Weights of a small GPT-style language model, trained from scratch on English Wikipedia: 12 layers, 833M tokens.
MLP neurons of a small language model. Each row is named by its layer, matrix (up: input weights; down: output weights) and neuron, and shows model dimensions 16-271. Each number is 128 + 24 x the weight over its row's rms, rounded and kept within 0 to 255. Numbers have three digits each.
After each neuron's rows, "raises" lists the tokens whose logits its output raises most directly, leaving later layers aside.

L9.up513:106136094117095133125149161142104129102144125078141150152162117124176114146172155114127140110146126076129164166160144182145150135133110128143139160125155090134124153146107177143125153107097097115162163154144124118136145105095143128148103149176111119158111140127193169117129131129128142121128174148094107149102070144131137102097130127136159090147111116089162144148069171122156112096106161103155140162139200155103158165088131130122108117170143150141165152101094161157153124181155134101137125116105096144144114171127101084161108089140142101119137122116166107107110139113104124114145127181151094116173117178100147120125138148127134138129145098089114141143110152145133129133113095130143113112156144174123156104157116142148150107145139134130150163125142149163096141145157155
L9.down513:120153119151146151121089096134135117127107092122173123155112122109144139134090115180119163143145155139131141107113105124093107166171151129139102145119099086123161145143146155109133170181111105107121129150131123088146078094171149125100122136158134128122153109152111146102134117112143089135122151145147093147121155211144126104119160168147125111144082167143148130105120091133147114135116125089116139109129104107105104096145124104114134088164148157152163118141101114130133130177139155138129149106134136149115129135127124074130131138139098140141129101123108110144112118146115139161147158118146162143172146106157143126135113100119206147171087119130112121150143107141122130128125152178142104129105155131108102152101121144143183079152128124140162137129150122131117164116126169
raises: " wor", " best", " most", " first", " Top"

L9.up251:126168133142141134110135163150121149111108141115085154157134093137098128104117120110110100125148146109102127138145139115091124102141113124121179137167137123152109121118112120131164130140130111163094116122167058138161117190143113137119114135135109141103162070109187106129138102119141108118100133159181119093141144121084109135155134126135109110096140072096116146103123137124095098081107130127143082083163122101081067137105160141180097118125115127106110132148089134139153150131101094193156134101156127137113127162165152112130085117142132124141135170131118060130150128132067129146151088124148158102097141138101141125145114183139161139120133142126117182133105150100164128145151113137141129126116074141112136153129078151117142109092160109146128173128161113106131130143098113
L9.down251:130148110131142114078132165096142134151132127143113106145140147151116111117114114190123143104152163147082121129121143096143109092129105128107132161162183116106123090106110095116115081098073087138140123127126121165180099143143116066090110134131112149110157156108112106154138075158179116129112127132102153171168119102111115117111131127088130131107149114124151154113141099148088107125108138162086084117127130140132142103104102097169160146104096134121129146109084112133119183087110083164122151091122111136156115122139093139132082136163092112152122111084161073166134166121140116157116112091138151098120066156121135097135133148159173129136150137135092123144106146141094139159122144147148109133136117132087128146147141103140131103125145093161116196106139113168103126138093102
raises: " Spanish", " Dutch", " Korean", " Japanese", " Italian"

L9.up530:177154102140127156070101157078104136134114142157100136108145103124112131145086108131113141166090139142130147146141128108134135145115169137154119123099144137162143094133140144145145123113092109108117116112139124086114108118147165129133132107130171138117109117127139122150084148154126120080112129111118116095150126171114110119134092175139160107138167130135106130114109127112117139191158133121158101154120122097162152131129119150129115114116158105134100111123100162122151120120143105183158168123117111153112145173161136160125083109077176118108120159144094130117160145138125140075140137124093160112139138154168121140134118122126077088110134121118109096079115106102129173162134157127119137163128107124138122164099113116174099160128102097086115122103127147076113123183158160
L9.down530:157125133088152126116123114130078097097120134167088147133151063111163112137121127151095123177115143133123139101116131159154146128101157110081119126129090124125112147108122128120094127124152139133117164095113116100158126186169154135102184165150157127121133168126155104128095144119148139101122109144162153124140099135150132138137125136123117128122123125111177097098136084104123152134147129124112063136111148077168118105109114132094118122121153104138113094133159092115118150123154134148144122111157104166143108082145095142107117111136087158128117105094168121152119093116125114117121137115128157113138161123152129145129103113146098115111135126119067104118108144111117163135141153171151152160069133131145122130109157112156130143164130109121154092116100108104084101131123117
raises: "9,", "7,", "2,", "5,", "6,"

L9.up1360:105108124103130159116115144149060071143135170107112113166125157161102111142140141155168102096169136131148175100137133160131099182159148071114120102128146141161148128116110148154145119129093155149153108171209117142122144189164081159147112095097126108122118148144186150129117140145105121109139145138124162100154144127118152142112098138128141128153092122128162106134124079145128119100152107142124132082116126141082116095113101153144149135129152123137178149142169099142092124103154131109165135134125156121112124153127110091151125102173179136137123086127167142125102120095154145107123094120145143137136144115128132114121126112109116096152138119113145172080124120109096140160125134141149115127110119072139100182117155107109091122140107134117093145132125142114150122126108087
L9.down1360:102126115134131109181079132171128155141123141123118102137108149114096141111107164116153128114118169143120125111123092130153106118148143134124117124100163175140114166131116121118124126145146125135175110112141106138146132112151162095189094130146122165110126190152136165136135138108080145119148150127128136117154100135122160136157106147118123129151103134109134174100123166114112091118140120134083127114106142138126149100143109137141173078154116129101116105112104139159119134138095108129133135098148145169115152128152151132106125094142163124167139122106155157129150134141101180112122159134166139156131162090132097132086152115113112111102099151082153147153118094159095119160103107099129099104134134150100146103173183085121134140113151144138144120166159119105154127130141068
raises: "\"", "s\"", "\")", "”", "\","

L9.up1418:112094131128123147132113126147097086164151104120143146131153117126139125133096140147121133134104147122126147148124140115117153119100138122150131133177114094091133142136140158085160157127126129133141163091156163112121127118161124127128168151151137113152137127152136102141123121126126170145121103175130130121100059107100082104124099094084147152105090194138108151136116161084147133122149099157132127144116121093096124143139161187115167163156135119169145126140110112143095121109154134139139153151151111122123098096144141104135158057129109148161147151145112126108107126107121143130160076133157093114113092120098125129117166141117162163070171098123152122158108123136085106138128173151118127134100133132084095089127128077090153083044140142108141102161092136159153093148109128
L9.down1418:133148146146085140100125111131130137108153106124139100124133143076120095179145124122107106134115140161114087109140136138112126141119126103177124129099140138111109149132148110147128117124134132127156109098124083151156125101165139088105114116123143121068138157115075144098154153129140124105144125082110103084133137143140086160135129145137133127176155128147132064114159108122154127093117123135077101135122136177141117171163163112133139117141151157138105116118161133134135151097151127122110128154134118060180097097137126150106128122119132082151108132135099111118144127132158128162164112105107154151117136116123103082162145118143110136096166145125109131109137174097122163120121139096129117123081116135134119119182120152169119154113094112159157154109116102086127164136106084
raises: "vis", "vi", "isl", "via", "ject"

L9.up980:119142125057081102133112099139107136105157119121138142087137129134050091121136109121107182126118118172112130104126137116119117145109076106110139176135137119139126107152118147131136134139185110156107128133173147131150145127112125149165079107142147113177111154117140102105177135092142114151140127112076142159122194114157125158083123101126182115098163119132107122073158167089131115144172136115175144131168079125139071151073136109118122126145146143129089128150150138177158126130122133120130173125106104150128119115134113159112112124149118105105140103134123129141138136138121100144111122210194093154111152116166131118107120135149133078061133136084137110129106157132128131172118142122141119094151104127158181089132131164140156129079119126140134110115146131139182097103148128
L9.down980:088114129133155129142090158113133117166128135128094164132175142102126114115169095120154155139105146146151111150090150127154116161166129112127125153111151136086168110146144171135094111130113125098143160132125119114120137095117161123115132130139135157129125181128114113120131116118121114145107126105146135122150099095108094151140125093137140128152125155112087161132138139118109095079139101121083134176177161135113156133153081124103156141110100078169167137173106153108080104119171083123171114151098136101140148123162137118100134126081130132142176136106093143144097122133084114149107162104091185142106110130135109116115105116058129091152178101157142107130123131143163112085148151192125116164141091114096156111131105104119148143145147111153105101104126117115139155108143154
raises: " towards", " between", " from", " onto", " across"

L9.up1597:137062136105117145102149108108137145120112104148125100130148146123054133116117100132131157137143122156128135104152143083139157079172150109156123155104086122149134128149098149133158133136155100127094116117151122142105147081128117124142099155141126128184123085114126134135148160128110131124086107137156140132134154144147136119122141165145123099134159107115135107129111141140136107166132145147167171129114083088115095118137101108088146106134119110168131140159129162142159110110098142111090129112125134101122133115120143149141162180112110097145158088154069154145123085118132137123063137223161144176128147115136159133132151057138137150082196143132138107111112122116077095142100115108130141117159110120119142145110101134112167158154109184102150121154097155116173129103102099
L9.down1597:081174139143121131119105162117133134139100150093132154166127158153115106135158133132150148082124106132162091130082148139106096146088126114148108122127197118155159097097186125121166156113107106117141132120128147171095129098099143136082114112145150169157116121150153126156114125171119158182129082143140108120120125179125100084141111133115136147190091122109154140116120163142123143071109127095103111169121187119147106123179134121137110127138099104144157121129079136126129110104132151124161114121140089137140113100097132119096094105106150142118130153121135120135099130108134118156148162096091102066113072157123081143120092131136142129112109122140111134201148119106166068115143139128108146118109094102133096074151129147118137172114110137103093110104117116071140121113125135
raises: " for", " towards", " from", " to", "/L"

L9.up632:132127106113120167101162100049140104090122123126141142109137120122099153126112161143123102139087129144130144076125169142135152093120176144102137105144167119185129151126111118114102140148123150086138119116127145048120134128116120163093123092153137168128097160109171154118133073156142107117108145150149147064144123116134111137101179181112083146139134147144160101112171093110137169154107172098161100111147112156107141171079088123092155132137136137107120100094145119115143131108118145158118122118107136150119163143083149127144117101094124105127110135133107137140152136129139087101137128079105092121136150107142099114116106174136088140091113155138158110110104113124102171142111120138131142131133117080113131122102154123132153117142097122089102134127147129119100172125149146
L9.down632:122141100081094116103103104186060103155113110122122129155140114142186092074130149129112088092127138115121157134126145185145127112075141132152088116132079127123157133125138171122166110076078123109147138146112091176135126124144162131141111100146137110133120154105143152108153146148155173143175123137150134116150113151121162123153153124139099107110125130122141135133136157111119104132168099152121104159144164150141166141147169145124107129120127147156116110118117096124122160124160144143140093124133120140135137105133116175090094176135156161117093097130144127137102126112147112123115124110143149099109147137108098141133106088173121121117115122135122119101136131164108125152070141159169080163101106134137143121150138069142130148140124147139152159109123142129097147163113140
raises: "6,", "5,", "7,", "5", "8,"

L9.up1897:139144108111164099096175150157114127158134120140153119098099105132104106132151128143112099143074123149093115140132131125160128145078131159142115125136152161205128128163126116119128093094162149105139156150196103151122120118098131097084158157137139120136125151141135119171139109141101121116146123128081116142096106140113170159117130139124110138134175145148156116163104133136121142138123108090124124134157107170126128147157116129141110121132190101124116101139147133134163123130149102144108102127131131130155081132109106147114186100101135112106104115131121049142106153157143138157155134103144065154109123124109135120175122124149116163139142101136108108155137130144197135106099191154157190142134173122150112114125108139096146112116161182158138145172089139159144118117103160
L9.down1897:111150111114155100162121141133139111135083120102168139109160089133148167098133119110153099122119138121133117163131127140125120112127128221070120154135112141110141144120121161077146128089128129153114163064105140141142117111103110136118139138076139132110089141141150163141180101122067109131171138110135120131162100138115075116158108103070100138125179134103136133190119111175157124111131147094102110081173134106122130161109127116166133128089139147121149133113127124134120125116121137132137132162122175145093135167133162138115136100117083117128160139159143107137123120091129102144113171121121153113066137129097073139160174167125101150177144127129129143166178126120158098089133118129100136145131104153166072101135108138132123118112137162146127111147161118130135129138121094
raises: " until", " because", " after", " when", " due"

L9.up1424:142122101090113090173101136142121128121144164100103149121180130132103137150096129135159115144113151110149151117148127160141096128138138135106161098122167130129137137148171103101145145135135145123162100137127118157128202139116071144113136124117149086133110132141135115129141091127122139054169156126109117123064117109145134103120132133080130175127152158125125149111087160157094141147150084124144175089129111151100150086115097156086132116110074129110134119164139097114119110117172131142143138149132107133175143106142124143090109112131114123136106127136119125147098159145109119161103127115118152153167129132150143096140150129077125124120144071119143075142143103109152088125184138127136100149136098105109150154118071068136120139124132090131105140111115114124103138117196103
L9.down1424:171150078114175130144152105125135093156131123121161111147132158141116153086127147109153129144139124144142151113106114125156142118120137152159150071094180119127123123096087129143114123131164171143075148128138101143135167064128127140158159117134163129105144133144131127106125078131157119111088147138100102131110162102132127149132130110124177148132111139096157129122145122176130085108102115152128175149135138175100129161154086134096137112122088126139141155158128105157128138132152143158088177142141101118113090126086103100131139161094173053144137123125118125116140148147139096151127122116160061122138131149130147097119137125134110135149127146138155154108167151098087109177127114116110138125103109090131137132139139140126117170126120112146130102100129132133164138109119098
raises: "s", "s)", "es", "s;", "s,"

L9.up1851:103099133098127175179089141150062100177184147101130124135134157169103106121183140170175075098145164126100219091151171077117141107140130136151170162144172122124155135116101119134122100132086146129111128124167133108117162114177117114142131065103119140132073131127139173082077126134094126149126113101117129142124139135143116159102103124141132108144114125074124102118117141131132119109152165132113158089168155117132115113150093157147144130162119106169135155114147152141143132102156109083173112082105140141142110199127147127128138143123181137148150131163136144128103172144178154114125155126159104103125117153158088095143130130140135117126135138115128184152137137139138159122141110165154124090108118101088165150143093117132072109158151136110132138131121123085119089109122097
L9.down1851:125153151095145118126068089173094132144127101115134126129111093103111154131127117145124094135143134138131143108124113137101105138161166095128115136123140146124139113141119125084098077129134084143126102110146104155139177080114120112115101128107121120132155152121120142141118161115175118149108170079138126142181117152108118171157137141121160141145137148102102142138109119112128091124163136157113112137101149142131131113109139146131153070138143137112157139103135131132129085103119131151116118130159092160125169153128160122127080126132129106129127129110111132142124141142089135118125104154165175134154167131172117128126174154131110100161126141093183127100083135130106149141164110162176148156117130139126147119117172110093146155136112109108106144158142064147167108112092106
raises: "\"", "\",", "\".", "s\"", "\")"

L9.up375:134144071117123172094148138162129177101078142136177158150141109137102119128146153101147106097115126182129133094114100141099127153146134132155136153133160127150131145067106123108113144133152159125153136080131088141137103115128124135114167139155107145118106120080107123141091148135150111126172126121130122123127130113113137130148145154135114143156169150102113097185128167102174105135106132133134148127119139103090103168154094138126112120144109202112144137093158137149132124158141172114107120146106061108148163117102098176053151137129110110096112119097134123125101125120159117127133139169129156087095153132087097118134125144135094133140177130122145121094139088133141086125133107092071150120122112077100163162122117138121138092099131160120149115126112164151149101083120132
L9.down375:136139160144166107131143159151104074121129098136156076132117113149105147076136137070123129156122128156137095132132142073099104097152144126153125107075170150157114087103052202114134174121133142132127140138117138096133180092147117135139095145123162147133116107134098129103154123113150132131084176149183111090136167115096083147162145084108141087133136098103129106077131137122134142138150106108134127121120123093109138131164135141112117153101102104127137124138168135136151135107118149115106125127123095152128176142088148121115123127124160163129161104195139095164081108123149182109162137145164127134141137137170126143117166106116118111164110108131115117108165122161103126149122174127127140147135091128140134117140152106166117148135107118128128085119103175150113150124093156
raises: "s", "s,", "s.", "s)", "s;"